Weights of a small GPT-style language model, trained from scratch on English Wikipedia: 11 layers.
MLP neurons of a small language model. Each row is named by its layer, matrix (gate and up: input weights; down: output weights) and neuron, and shows model dimensions 48-175. Each number is 500 + 50 x the weight over its row's rms, rounded and kept within 0 to 999. Numbers have three digits each. A neuron's up and down rows have the sign that makes its largest values positive.
Before each neuron's rows, "fires in" lists the words (lower case) most often at its 100 highest values on Wikipedia text that the model never trained on. A number after a token or word is its count.

fires in: "is" 30, "album" 10, "remains" 10, "mathematics" 7
L3.gate457:479496519403504545463535501467566424531487521388448509441555439517554535536493525522518468500542532552476503488554466378493529551529523499533504521574556472560516532519556501482456488454497533462509575542593452489493566511500509562478503569525534522534535405535585596528470460521414490484545550552610496488572422509417676437486448547475513528493509500519517443476583527522480539479542
L3.up457:598511397493495404508456528495391588443472435453570533463536445538507436485391561477530428463403478534484438589603467555498630495552508393579487469483469506458556513604538526521488526546478442570497498481483477512555511531417534582596581512518546536484454469489525524526417498544488476495468499509421561560402557512567488535476573503455477489577466506507494403520554496527538514510525
L3.down457:506440488477547509531524526466571476493501537514426453438483502456436541480453502541483560404430573548562437439508517556518482377605523505457524347535562536491529521383525465473565532548480522532525388426427486552479567513460522507510488415532496509537422524539420512542512518479505604471561494529519551533516488462450473569471544461580506395525498656661465502519405499515540510546455

fires in: "into" 19, "her" 13, "a" 7, "prominent" 6, "wide" 5
L2.gate656:431485515456539531506487465525458484420518497502470507444530391459495435430494424503526452583545405594462464548517473449509525518590404449523490413469495555458495504491585455432500525441553464508539521456436530520371595489493550537495571459528518450513517540596491552530483486540580541470542381533489538481503515496446505470462554481481496511603502446541555514469573532467605470490519
L2.up656:520526433453461506429538453528457534379524455524544467522519520543570502476475448537597451531617445526563486571473525551469450527500477518580430498576500591479444469438399430455450573583466420522544523530408527473423508470445544451521531439509554450539563467605365666555472504470531443545447484645495462450529550498460530593539480509520561481586434488513511427484569535457524481562481
L2.down656:520553603490503427476617468517480559587481540443467483544505539425522480533480518523500446511478511482581472593450475468478511442450494559489551565531513494475564476519585453456559534490577498493507527501433571455520473534474526556464503491452475559583527510510607493628526516541509474492462423527502530492391386461477485469498557418493465456435592364581435457479488530546478435524633

fires in: "suzuki" 36, "to" 10, "against" 5, "tusks" 4, "helsinki" 4
L3.gate128:442457507428546504509445519506547509520555449535495528486475555511519471479495486555548494547503567516507492478530458544548496489566542493517476486483602514543610493507424500505535386463555528472470535563534557553526570452500498525431483486541587501474409524453630542637536480490497459486506472444509390532470449419488553421612552545455547443477485421533458439586399482503536458467417
L3.up128:543486558456415421536407520548512521453490536450467522546466617537506618469478493565506499436505468542499462480520429520438544553415504504505467460451602585520558450562392552541515497529487509503409571560547460453580538410554461426501405493454572591430535505440554513600470589473510469520457445556510475555461507521444551460527490469519508472489417486512492531572458419603618505553520
L3.down128:473459524560479631458467470502505488508485492621515427433527468422539458517564615393450506525446551474515519491541454448470523480481532472586570476490408569465537473481568527502487452502505451486524479477447551441598589532488421524511526589523474509522441482540421494605596462513565498546534525456504507480517484499512543500467517470428435545604496556475463471439523532485467509535520

fires in: "are" 18, "although" 10, "but" 9, "though" 8, "of" 8, "often" 5
L3.gate663:544582539415520451432540447461494544571553456489409542394473509556457491439621552434561471493385561530453530524506521531533495467535559490476498536528519490466505507498464527610556515500496513498495539617542486451431451516500581459502495496496524594503435461554525489511492517533407520501501540597483476591463492471485461483412470506570383501534472550462418445474462509479492558479521
L3.up663:459432445500487479504580508518542476505451526521482441470471505484519472418447458495478580566400534426502535511573526537560502561396538553536539521550514588546542491503463511452527475483539462516587550494481523569541494417559413500536560483419571476524507464477468467588591569452543454574508548557475426532442498496546441509534518438447507488450444558452456470466491452438535372472489
L3.down663:545503494566467527479422398512457606551486475506538511528455519485510497612449447540537578551477447570564353554578509493485499486384497502444503493636499494570510407495458561445505525484501504490539585533553480449482529524424505497518512464471498552434585489512477485476459426574518489525494496516536501503445530566451560498389411562464549518522514483565424547541521524488510567462383

fires in: "the" 34, "a" 15, "his" 12
L2.gate112:479516479502497449541481522495495547503483469545533516567514516519448429567566464410393502417507509477474547520490496367420467488474413595407482535501521501538472635505479541459594463511451543500462476451521409552552604467531525491457464435559406489507512425510479444479503495413501504518534543550479498505507571472500462474486532516547541520636553446568419445495507614525474480437484
L2.up112:440464505457419527419565525446557427490479481488524486508475562450461438442485576505558505545508479421516503531496572442520521432488442592453499452487458491487531467436551516606503461469502376457425533465478402363504513467516529454423529545542529573435518485469461500518409497484511460473478533565480498518493527531493606420482459465499508442528502487438513483442419562564605435411457
L2.down112:463524599498490467491472501396484512419494552533544497489532546597628588602474495480469505483461489477604469394479510539467516583582567548493436481523482568452525531465538474499566509551558450497450451492519445496563423540433430531473483450468489408504427495433453555403463467466586509432530558470511484424468487589442478469604482558428506510418531432490471397574532518511507483590549

fires in: "club" 17, "father" 12, "wife" 11, "mother" 9, "brother" 8, "family" 5
L6.gate295:428493528514390427434524518538498438441472551555502546501566471513553555518476491472506514491514594510455551469427463488542499484581457577575510484483506600457538503561568539574479527576507513588563524493498493539448549464457551485426555525540467378532447548405500490512423548476461423403455537441430529595427518531491557483452489445466391484528517530381402526436459522564578484591500
L6.up295:396427602460458564450534530557543498448502472540450509552466521446504567496387497546531514482537511476464538516541506469547453429469510564610526514495509569486472540515577529555525523506551553482503541536508512431379528446531495485465388504459433473483534474510541506520446489464582522467498534455459508565426494503491657475459501590512442537462502485418464475491442479404542566431489
L6.down295:616570441387497478596388536533539560522485558503515562496418521471492500467477477391565500594551445494456473549521568546358490537518539557441445595437545444421555468553486496512473524500587538554590495484533475439417475448462467555451407512442482537514437511501428484478467508532525577558505512498671498512550442498573464512497541500527597464492461517408565500476469435550465493483553

fires in: "family" 17, "born" 11, "mother" 10, "sister" 8, "children" 8
L2.gate570:404509419484542474474572441536551460462481532475561468484501448543553526402526483539544499514497598529465515445531597471529473527472548533456535589564534525435480473553634482610468549444437560546530497522397473469394444571482444459514504500529498502513415536496467482530512452447501546424476547501424613428525485522418515410497584535477479474430467421584470476521540556506504462517521
L2.up570:492454465444436401462582602525476460481416562489505482576450517664464616509415455483485450544449616527440473429476463429513465497437470537395498486573477574461512528591516479490543479584505518506538510535451480561479519579446516448516543441689466423573470473509555406438527540548480525424569506480472652472484541508450489457572552526442504464489543523416464560471470483529507435424488
L2.down570:451475550439525539498521567516461476526560577561520397560371426620443395449486542533491446498527582428396516482401503531591567441512449517532484528513503535436473537560505454514617462452542531459544490498468533565438515444481419448523535502527388436629515476499504494512543588495492551451537449449467438510500545483495496438474505477431480529542566539474486568462566526502592515511470

fires in: "on" 67, "proposed" 4, "metropolitan" 4
L6.gate129:413511535523479524470502487546411484419570448514551518545489515520564495562516543526504434504475428541504480502465456448474465513473381518485521498495485525435461430562485541475550462486537560496457533490522406508523521390447510469481520445483475428529481472459515485538526539463441465557520432475501426559529523490486428416496561470505418492517491474320448532550532595435438538510522
L6.up129:471447436440503477531549521503488563473413430588466592476625458427644426489465501452499487502519512538435530557526486454555505556576547567543455551537506518546475498625403479541490456480574447388501542502513478447514510506561615483400595482450488544493458513512523507501490432485474402604432496466528527510542488396466516453479466526538556504475437545519477515564495585546500485554509
L6.down129:473579438548468463488505407537488502543462538401476410580524496447435520507563539606466547390464525518459517505485518328499566552457569541490459418450527437565491445430497503532563521496526485538507444484478441490464564434445431515493458515474507486569537614483528505512594525522502535525500571523538572505449507507436528463515437544557528515495500451527481438562491529550461497454505

fires in: "city" 41, "headquarters" 8, "state" 8, "in" 8, "township" 6
L2.gate499:371466557466424529437504547477551493449561523474416497501566537477493474565477560491438539448481520471514464518494536510406492551496532450550518467551559419523477556562457533488485463481502508506504623489457489441513502484457602474425506518447517425585533528514394464478353512475481460567544492456524438519603501546571587473540600437463554509384498539499447546583569524448495485437432
L2.up499:454448483517491521438532493541550478564456543480538462428495519515459466501451528476488448470419541463512480542543494518449506543525503536466532520525427560442534512587505480580520574540522435467572436622507496506463546463546469488512477461496597398526491515447494429519410445493554393516492570429537570458522486531558443517501573449490466427485526564658515470508541547542458385505493
L2.down499:471458433483463529434480551451499584428578521606544548489432584476408553542504481463493539573426412581512474555546565383488547477489416511469524486492606505456528573532557510588497556418442674582503458498416496552465561526441569514496504414539553583508555397489476526538491403497473527447458525595505496529485505546472401539494401498520492479459491576368518528533512486479557495483471

fires in: "as" 36, "of" 11, "called" 9, "coast" 7, "broadcast" 7
L3.gate246:560517445453521432598473499481550522431409496376531519427435494526463535539408414455513559449520417489513511500512451560491490525524497502535544566508528531503535492504523441505432545533499446549479528572515589417427631559566453393522537401534446412480458466516415598515579505464468483468483495523527506466428540488497498484524514461504442445526445478456395522454533509479542524441367
L3.up246:485432479581466416499542530505534508502520520513445531455458632520519494495514426421489489506506479540547414498414476595466428523387570522522509538471531458513435506482515448523467503534431653509526506445518463522484460495538507525498415522521552497517467431520515530514535448523486505560468562546392476545471509464554571406536493547473562486491526564485476387448587467458488538528466
L3.down246:522504443561557448529519544552469510488445602424508458524628388463550552535495451490558478506603483543513626544551525524474589556503545534451432523468510555544534445467551521570526541517430487626472435561460475483493532575485601481485611537475490436486467490542611537435528363511452535444546453417504615542599420504476481534506498522518495499520519486501552460500472431500512604524509

fires in: "form" 15, "formed" 11, "global" 8, "contract" 8, "format" 6, "reform" 5
L6.gate601:445472461460426590521471441407424464594494397474494481437439433544454439475499459531439617536625536478495534523410553466448553573499502545453472597529547529428534525446525498527539479565460480452489520409491521498491482596574496577560534496471516495532587464457491537533521454508504559445473524478503455515431411468618475527475521494583492369522458490555509490417560531538620435450569
L6.up601:487578432489470550548544508576474464523598526525463545516521511528591490483491430490498500569540456470454595517446535431571571512481495428481524483441532546546499456527480566471502507465578532507419496419488469512460511444437448541527589467446441429524459453467577534474569451476572484460615504605450541454419447605615427466506556444505492458533500501467552495502647511453537425518523
L6.down601:539536511561608466522449517566522525487488397374454534593531550441480555520596421450457526374545507478536499468422467556497519597540544403425524530522585529485580510527466537494510553538486506452518510589567511418511489475483509523461497509546588434551424492469521406520445473443561551506571528509448483495500465551466603417528536554577498585579585498424517496526513560562435454503478

fires in: "new" 32, "old" 8, "newspaper" 6, "newly" 4, "common" 4, "road" 4
L2.gate466:479559399503444487546535590442479527526544444493517483518472517552516555532512474523392553545582461439569491484568490546556553555556453472586517575532556456473549497503522486515525524496516489464459428532444482574477479469430429511435627475484462508448486381438535511486548583484533521405497501529513507498491623496451463526479495514467594485407451491527461521440468566561558465500635
L2.up466:414502524474454425392425624399450512434577468534462553529480514544513584465506454441498514555457527577493454536586528492434492467418476429490433598529424500468494462468524504546465548520557454583501550564530546462502505469506417461473530572510478540515485482543472491476534574414454511382478445524507483483518505481464555465413524462454560467518450586426502540533581425489474481382563
L2.down466:444474549492599613490433511594430490438444530488467495481485496445482479495472593438450498465532422451361495508534518519615501486452566557561504416367429493543537489548534513469458507458660456569475502507443460499554455531482496440543494458505541581470467444407448542516528499501606547481516475457584534411510554506578460567537563472498459473456475575403490566508566572552545507437460

fires in: "had" 34, "to" 20, "not" 16, "refused" 4
L6.gate284:421465531548520546439439447513449486417453552498459366524616492493459512506528606437560418543512507626533537496528510478607380536534547586464493557654514523520432532448486519470484563454540429523466573456523491520496584456511415492475560470479469502426612525521466509512596543556571417587479502514498508515575599509556546528472493516505539513535487445483492568469444524448498498510542
L6.up284:470387396547440516475455459472455474410455494502506431512490444533508541522480455499522446630524456530495557537493458553471505437522532543483512546545633546498520577447510574403512606556478504527412499496458556580506563535453493568515527480426550457501617561459510589570456431445509400558474545455490459441549512495574520578459493473532444461386433478489584437521461488418479513551572
L6.down284:480528623521532582471573478527489580492459612539456440535560523617485473551568618500490405568427443471418478532514497503554435467515593518565579509464475476477524471510572495426522577545478500433548447588510551529544507474505476552509492502497443501467433469486528584496428448576509526499449430494501606532575584528495583497504466616437474443533576470536507445446493493460463488512509

fires in: "western" 23, "large" 11, "if" 8, "eastern" 6, "alternative" 5
L2.gate611:483646495477528363528461492410452468509519499531471497504482542522586414538581526527466624532624461499575588473482479541610517507510416419439500495418525585545532486522565467452438538527515564442507498521528571429389494571461444494617553525442451524557498440488453507587528471528535520539454516522437419509471540492400568580495465508433398545468519397494485525577521582459461362477556
L2.up611:485464546538448490480471470518523493456393381467470477490589514429572465535501495551482512501494516580591546553496536516532476494441485485524526472517445507487497457448472492525413484475634474519519547459437490591468530503606523470466470411444556486516536460438525476478564460521507553501600541455435438461404542508553528495516550525462484498407540426566510396566559500514630465486594
L2.down611:484489503496469452581521426549443490394517480487502486464469396559483439460460490472577448517423423472537543482517421581431512365461455541457586495533373477498467539451478534475573494518465491455491530493512492472517477401482425565469540494525491471463477545543462521512471586458521600484505460539527525544505563565425497487436487405537598439549530537360488547480540432445506549497450

fires in: "was" 29, "is" 26, "remains" 10, "a" 10, "are" 10, "an" 7
L2.gate589:489515530461468513568466468523543514553582358453477354542505468574412584541518490442523609581473462569462485431591506623550554462574493507530507518482514500537555446579480519577502578486485473496378406551507464532378528525475556505486580477481516504599526488496479515583595526467521515463476449501463369520564574499518507484433531566498458591562403459402464437498473534569495507460477
L2.up589:479472484579441470500419537421412438538452447361444520481595499517446498498546531489463499489551398453466547550640417475504478489544528465539517565502435492602509446513503513593563543461399494364539470513568465507434569516437565564597458584556531415495575558544527544530481500427554491489418491435490454506468558541541430439471506460431511524545440455512441404486543570469574575486537
L2.down589:491550467578481551491569628483509562507576471467503438583491469555435457522496569539535537532506474537560477544574495511506527408540460542433560468538465532455527499483527621566525455460501484538523550497503467507597559516585523459497501526453511605429535515517509490519462505522476481482461513666456530490500407538551524561441551591363476480512423695329522567413470458473483512519533

fires in: "age" 19, "died" 12, "aleksander" 10, "following" 7, "croatian" 7, "croatia" 5
L2.gate4:519491509523479450523428509524575461426506580495548498477444478544504512457497442494466486574519459623464462573503434452449481505497387499549489547527469535541555460516556540397499431486495456457500487523468519531464584566490564462472470570398568547544393503623470606466508527533406465461438487527505506495531547532557424436480531495538420542496509493481524461513487468457446486554435
L2.up4:557535477605526604543526523500577467403507427486491539501474570422570483499427493586442478556493540503495494481466524587528491434543427518476539501459506461588433471500588454562531420551536546531500495566509506547434443525490565490481505532407514483576551515532523548483474573552434494491536538517570447519426439534491532580565505461560510443510428510533466470529501442530401444403434
L2.down4:436511492509547529514445505426461416454492520477570502486469496495483499492457520587556543446496380557508394419522544612506543540434546515565468460513476499443524498498560503601596526449548429561453529570657435531533530490454489507463438593470572453482577477449461526489418562525470491498517489472443486432462520524566487501556516423459494503479390557519468432533442494463484470543417

fires in: "more" 17, "star" 14, "less" 6, "stop" 6, "status" 4, "radar" 4
L2.gate615:515599585518576406505530490511499473475426529570443441572540525505534547448563507390496580449428435494418460425508534417555455529529480597497545449578449552529606531433481579578546496487444477513478537523515549423485483491484486474472558459492561484539578460473464535546516439551495539481531475491427517451560460498501467625473457424437534446574520475428452522566528503455594455504526
L2.up615:527543433556494494551548484467496527443443495504446457566484587445500513515488568611525486571484451471502482498507449500536472550522499494611475592496468418542462506496524628424438581457538434405489510543452487596477503583505523504459506464497537549533538566474447489432550544538552430538494548420417492451464536421467460509525435490497516472484498489462458536491533455455490519498458
L2.down615:510531511519525397498489487511404453538522538489455546431519436424528440497486488485545593564511519470464516495497572565562478494452505504468493420479561531506523541512480504578516456515449484623533538455394504442579503532499504487572530525487454445563494321488490602510568490318473504491478476480571412538563496521521486512485564468565524465487607515472524485508517439536631464520467

fires in: "to" 48, "would" 17, "will" 14, "helped" 6, "help" 4, "could" 4
L3.gate656:545467508498465377489513489500484477472502521376484491450491544517461559519541543486456454502501541544467410451457518498530525533520535508485484434482430441525516470435443613533447481474525498491461551514454477467499381508426457490523501503475424445519470522538485477668554447485472413589501460552479527511508656507417558590527384538491590505524487491592518550571328450428496524456519
L3.up656:511576440462584385517509483568501432446515403492607526438587541446499473461492500429521485411559522559444551510475562640487511545495495510546532462486477595453522542534531525446489422439462483571526520506484495470504500401468485521413481482446554484563410532594554570554494507516409465563476421466476487492485500497476468500495434420578484525455519453555497541437481477426502479483505
L3.down656:540616497610531521437480520406561546546535531607545488482511471580423509482526646514558502542433460555498462558433446502496506536447601582546606428422504444526486448482482539497455499537545564534532470546460527466510385504571423485549384506521507615579484411540497515459512475435406518475522525436502527456431574453528533484483475475413446518483488390479504522438490535398461533496575

fires in: "for" 47, "the" 35, "of" 4
L6.gate142:476467582538518521634503456451389495459499477580443445541472451420539508496497468446460478528512549495484516470594516633513580535489522462521595512452419461506492432388471472523485463521480499579462492489484467442376472603429518459499426452516553475463522553572486479469586434378409495550461496448491571476436521510521555574462437521487540517394447507503404486574475577496482570451487
L6.up142:520504536452529507490430483497434522426499368438519511468475534549481575671574429485476438484542570485492532493528504514480416447491430409517510463497477547548453500501546556458467496440550539494480432495433414520464518506455536460480494461500529554524508506517488457545561535497532512471547475586493599518444620509470602524436457482577370442479527561498507488543521546451471510523518
L6.down142:444481487575636568591538475520597430548493521491550478535429487500529551481484549505418465447455466448444456566544349614423449610474521541549508465521462539465514586500485438455507475516533468567450482549499542471526555476515541527476538511519570416496409496481537538520487497462435504460498460507533421519546468568524542476438462504507503425472490567294471519492513459577551513514439

fires in: "a" 38, "as" 17, "the" 9, "chief" 9
L3.gate624:503520503477405552557444512444506372503394494511552522469457548377457466456538487439597489487417496534504533491486515476518466534537539471485465481506467415444450518527480474531452482536371480584492513474441610508487438441502455438463502517555523472460485556494538585503482476468436547519469475502469487433604539489468456456478499466487439515569557419503466383540524469585465516490546
L3.up624:429495446459463494520541559389554506516526485561437444501602392524556584521572507530500509507470561556526569409548518470488426594521594470496484600492473467530430499452487468512525522512508588489423531499500472530502525573505379517475482460484525475524513487460558588506449446456420528474391495532453392541547498483571508492518478568406580491569427486532485483474447510568496532501479
L3.down624:490491468610522467550387559487449541500499482515481486526535516496508572467534475508550502509515470461487502540489523500564466616476480386563511477552407454473484559553514446499583438406542542515478485524469555529492473568555501471590456448542461477501543383526452569478506535538433427466512566472520553437456599524527455480465633559478516466420420442543491471479529477544531459510476

fires in: "from" 26, "of" 23, "on" 17, "to" 15, "through" 4
L2.gate661:560468531471453427513408500544439518564520549540614567488562515478508542508532454509433546466532487403471572444578485561525527520560488476478468529456505588494545538486515508459438415593536545541540525533426545461461470498495465505388584447497416393578464422525541439504542452496410429457551419487545534462480485534431476531531475516457451492508466464459487577515448449453532463381518
L2.up661:588435455469485514528585476403557536506420506506511446478462553531466548486573570470469552495501469464456567534429478475470494480504548531473469593534466544589447539488511611414507480523556496466563477559436420488473438493635532421578435436485602586406478465527521501583414393504559529416495469534568449571624466544479461514422438528551437488463473563407481496531467460454506507456522
L2.down661:495543518540460525531488486545468473494405415403484486415427471401416559476434478453463523430443442529500535497525481794554549508474576444556491482519436473572540488483527454392442584514547588521430552573488505486501573481519475437495532455468472437498483532428469511433505553515538493483571535511535533479511496516396463525496523524539445443540495469306434500562472561483524460514448

fires in: "states" 26, "colombia" 10, "kingdom" 9, "s" 9, "thai" 7, "utina" 6
L3.gate324:472514550412510450529463526490537518579548475452534415578402555543536453532530607491511519582533441519435462501598481444547521412479478503522521513539527598424507577542533406438422574596470540524466511500462493463529496565580549444635498537548477501409560432518573427488486439448543551526463517507522491537504461537480496496540480479567494495468434541525486494536444544486414433518478
L3.up324:516493513414507445492450488423525513550609498515453473463516470528470582516644513515434452537556570466522505504414462463448508525575434488495566384465564535408446466436578464562553523532555544479538524481488365631555576457515526495450419580444582477505441471603548486563543485472503486547489473479513561550535551537506496568499491468524513487506555547450508436468456472493513431547496
L3.down324:504499570440564516534572442472416515444503481469589555479479465473586464469591505450485518492504381450435524476478457617506451440567494481414477478422531455451479577576462445505517545472525492516577531511447541554467492471454412415449449471499474436547414456521416536505498492510540671406516486476507450530472380484518487484514549557446516466479447518467467487493472538534585509519487

fires in: "his" 57, "her" 23, "s" 5
L6.gate511:509535496513444525487532564525544479483494529583493470530538546482520510593533516448566543495547492492470512500362572598509531496492415505482505530525519536501484516515518485450579481549447439511583457498424425502596439531436553466444525484490551556546526404521467515519495534475558484436442505516466496518525500476501524460489421519586495458471475522623460476465591492527545486509418
L6.up511:539493472471489443434491456433557415518536476481473531424505550476572527541517466587568473478528474495515514524566522551444487599468507507521466513522540450464519514492550588482487558492563421499523557565428479467426560475456570494396461546490524449470560417489495466525617535449516538495445544573495584522515456501518620437484529473471520509490571518549467497469512488501477496522435
L6.down511:538524508534453507549512479587609469530478467461525523495500536569457425523434563505542496454469516580488525434453479428533550410544493537440603471491477506465534460484463408658508493520527517510512465531524437479524484464550520490482527510569498436546342600546550513495585377618444438445538531444466520438499518483446530519573489533462532487488433497565415539506634505507510502494409

fires in: "on" 23, "a" 13, "was" 9, "at" 6, "matches" 4
L8.gate495:532448516568409498497469586462478555523539450511428595508442443481494576546419442548565519436504481566517442447583455492511468608504463461493439447532578543550480501466532478468542471500379488504630510482540561535409550494491478494496500542503478480432554517530483548506484375436495491493481555528458536623536509535480540416552567481602444525451414540470438493540524618516470449460494
L8.up495:518509537528469532491539483465525580583473478497463586561472428508473510551465492549490504467483468489485452435486511442529452524442397576475536471433628524566504515496438528539434479515465508460514529499533500499448565477581501584481538511431488474520523481466477573541520480479559438482483553548496496406433529541448511494530459536549500443469443593438551557588592529567542485424510
L8.down495:523515556460564490481455410575614517499448412449579480544571480471475513485522511470625564549522458514522496459433492415458499512549437498498556464487519589493458460384519581520534432474472506535409525528470491545471425506516515430621458540424484466494517552466463508478538537497491514508481501586566481567574453508527620538494500379438464500592543508509458463537511433609494527417459

fires in: "months" 14, "years" 13, "year" 8, "will" 7, "is" 6, "would" 6
L8.gate341:373517496485523502510539492478480478568519507462377534457486509547401467509464591519544469574492536450493427430505373448517498472498580527431510506551550514499566536504503512529464511531531421449553525540501503567590489524516517468519480454484491486556486428509427449560460499479516479485408482525470473447409436506560499558469433444407541529474537569549505515480470602528548465523488
L8.up341:499559513541531523483556421563557459470488561488448542529480490565458446452496542491533626499378501576539479459439408516568470411471379534514532486534546609568499459542513532569420502504437477502562451531475425436536613493512535428564556550520496476511535502628500438459475522510468530546553531501579513483429544453466548530450447476458465488439499576473528566490557557579509426542495
L8.down341:516493512658525546505543507496585492527442527544452511520472505562555513426496479428476462483505451610459522461533487468563433443473495512472522502525548427397496508501523558494456469509467475343519513456489439504438521445495519453451446472540447465466500538483503482485539517441448527488447528530425521501425410523487451515461504502450568436545486548514560492508493542501607523541474

fires in: "this" 25, "little" 13, "only" 9, "third" 8, "middle" 6, "thai" 5
L2.gate332:488483452429586403474503481459482514546475485498464546522529534491511629489430532545454477460573486469627542458467447541507512556529480482569489539439553465532443553496586512517577490546501445519535511644502497514375505511522524499563566499515432589504508377543530457561441598474541429376566567432453504494547620489414573505460485574480485452595491514527521440529459465387464439587544
L2.up332:468467480486480427522462525534545478540550504487444406508502495500519458481374581449478569488502521393520430460538516473546497490476564542477475511483440506503480465451584510520573464516466456507489528545528512512474500427467567549471513442533488526595506457574496431560554593469441431576541475462536494552599449589462447516386509496544445470510485495478486510542438481409569379498540
L2.down332:494416431466450514551504450533492536488543474408498443550497460461490478533441519563516471577458512545481474513479433509545464474557448464507514530524485535567498517531501489566449458576521358497510477548469512553557491431503562432628495517454482538445464486559452525477433548546580506379437478553490510519505513545480490519421579479424491453461545648344567491612441454492542483519546

fires in: "this" 30, "same" 24, "these" 19
L3.gate256:510533539556504419485497496471559493441593514464519510500491463479498446590485559558533446560513487438534542483498455491520493540475569442566578491515500491530559498468470538537558470556589423522467450504491480479490454505455340498510564544509499521458489481541589557474456500518490469535531564428457521497406536426599385491411539548505469537404484549625529507611613563446515423538529
L3.up256:469575568459494453485571512363577523452482495481521448566488594606491499556452688473500461605501489488466550452529501556546473502415458490473506522513544572541458517504464549541542487441482489553507457552532478507634509472474455558454486455612447439451490468518509483473552600488525488469575538642472445472572468450569463499464547556546578537491581517564505566518489461560492404456557
L3.down256:477481465403546473513539399479388461458442446615374587527493465468393506495490463530557463614479469545462523435507426421510505476504413547481494499618440467504485444498511521521499499552529449554464578531460561513529531489518518611493484525459535512555506559425381542503496623507514542519483429424528479475569411509500557485481514553570551455512575556468574527562529483536484463485590

fires in: "british" 20, "former" 12, "english" 10, "american" 9
L3.gate435:490460495559395481507549481452514564463457516438454515518507516515568534559523479517447474476579436471574477499577508504508501488478466468442535494587504507506481591499599492461561509548483581504424455496502538394494526542568527422537486585547498449483468408395502539411493497440491513437540530490416383499501424541488505518552389527499379429473496461518419435457506444503457526463584
L3.up435:483533566440518497593561465551536420543638543567525528485516537493408496501553392403574593499577523514475471473426383450459491458401523503550565550504460534448421493491502504461488572492532520450530443507441498422479453552464486577550547514506540482511530566527555485517470435495520495574447562483475457526523482557511486491485464548501505496514448513461583427487556526474512486555468
L3.down435:532456581459474547538565526540418568499546468478551477536440454485587388458478521495505479472497453507401557534500446734447485438396454544464549404478394567390545555539393549520571495490544449566518476517478405569499395488432529503431448494426489488451427497461531527505564514557593529493472485561534448452520482514538502416443477458537539528499483523407470545490586531437584564544493

fires in: "of" 98
L6.gate378:528483479503507473511531466445439508508487486600460485442504518477430533508522606441476482528474526558582501527539439512585498491555501531476493484475517443483603516559479491481455426483500502525414478529517557483471488490504464465453493489442517473474485426541456519491563558581439496521492562481432540479476411514526573515471473481549469460536387507433447380485420506538430554474563
L6.up378:482500453604418510551538454542484485524455474498534489422438600484450468544483487479460568534497580582483553563540522606618484494452452626630458443429479546490607480507466480533533492478503464438409509531464587548466599498455457416419479461476498576531460474435498583533546531500521505471425465515432501522547551559545455432506535489465477413532505523511485381590462542486442514453467
L6.down378:539585443518528593510577545479587494405462458506366510470438526503445554519541570465509420549436546520584432436505343641508530481517540531472491504525474436470565519531528505514503498573533463504474533462415503498521526432507583454473516527437502555535446435484594529429481502523439561516480444529479475512519357530523478483442506390469503517519438527313503434525503471528382530471590

fires in: "s" 21, "no" 12, "received" 8, "its" 6, "their" 5, "gained" 4
L8.gate536:458444514568486466530461479551473394473484473500390542503532446472544545495489462521538522507488428498529527497514531522526518496484614520486528499567474518496490559446587523451461557517527489507652612595478530471494500495435479431527593483566516591592445461582511563392608580479519485515411381542512523428488546479470565507481479386482486512440461545493455456491500535501482562492481
L8.up536:570533465414477490479529499487528521464557488525474475455573550557494638559552508505501515524452473502470481546588540520546422541460542394497547490623512496457567543435579484464524444549520396468487600606484558519486492483508478488448484501455533438541478479542459494457544504457529487476550427470410387418516541514541507478567382501549410510415523543515540536417543522555404474527489
L8.down536:488513497542399505517537473526528527519570449415477461494491547575525508549531557556409495464539440504543439501527466520559473527560511528458469516520465577477532499548489459487457545558493552517563488515528448507520401610499459515488581608625427526620470518480365584438514501507434405440449521533433535444486431474518574512531486585485477496499512493406507551547457531461470529485512

fires in: "to" 89, "be" 4
L3.gate151:519635427594470532534439536524445587394559561565477477456488567483493462502603512442515477552414579493415533418498476531514511553532554408502525483510410525486562538477470534575553464485464463554448555524484552494499474499524566480463516463470476449495453532522490480447539492465479468407473530489478492434548545499480588493524579570559445458550414503553466477416383508437619523500559
L3.up151:559569421568398538441478561426465537591441534493494467478479519512500558529474520485530487586573511505544458498485512606468492528363527580521538493485499508512560451444458539480577458390569471527432541521395484520495592516495516571505528448451408636490528545466459546592582533442472518529520562526478506519491518558511508493540511444394500491448530545547475510460490478524452380554592
L3.down151:528492504391590521467560442475595482427588505579508443568506448485538560490538456509399479397473578458491528562465445552547522530507450483569508521535438514495486484480482480494415401490473508432524483501482530470529485498498516528467414473453448420514487422533441547443535479474523531554608488509495464441433505453596504492545413555561427478479485413435518476520572559502495515451482

fires in: "is" 48, "s" 8, "way" 6, "was" 4
L6.gate455:510483482524513561590414554482513454484467598498381437499421485578532527550529490478411469467484556506431484465538540544559580550555568549490502496467580497497548465556525459551458574425555424421509565494519462439536515627535473513542527454483487466486565555446498476515360522538488443545446498551472478569597378558469514517477575545449591536577554637545424422470438481462567568522452
L6.up455:521501541427452476428531494530437480522507494530466601539638578547489564527488411442475544547461542503459570559446522483590564538494474464451566446540523551469525524503478506446523563519482515481508519557487483482548497507523395535496499450498519447428513457555575601509491423455569406604541501501591469605447469509561381505499430511559512466498480548411494483421451493466546599515454
L6.down455:422503477491504475480572432464501514520519491457464420431451452484498483538435522459443510575481576562478479484516453454423544543521498497442526470519352445487410530576507594426508512483470520517504405572576574547508470502542539405567464559572437470492476557544546389523511439464523433452479534493556488521584468501456341545446475499516566456475532480422473513500506475471477546536535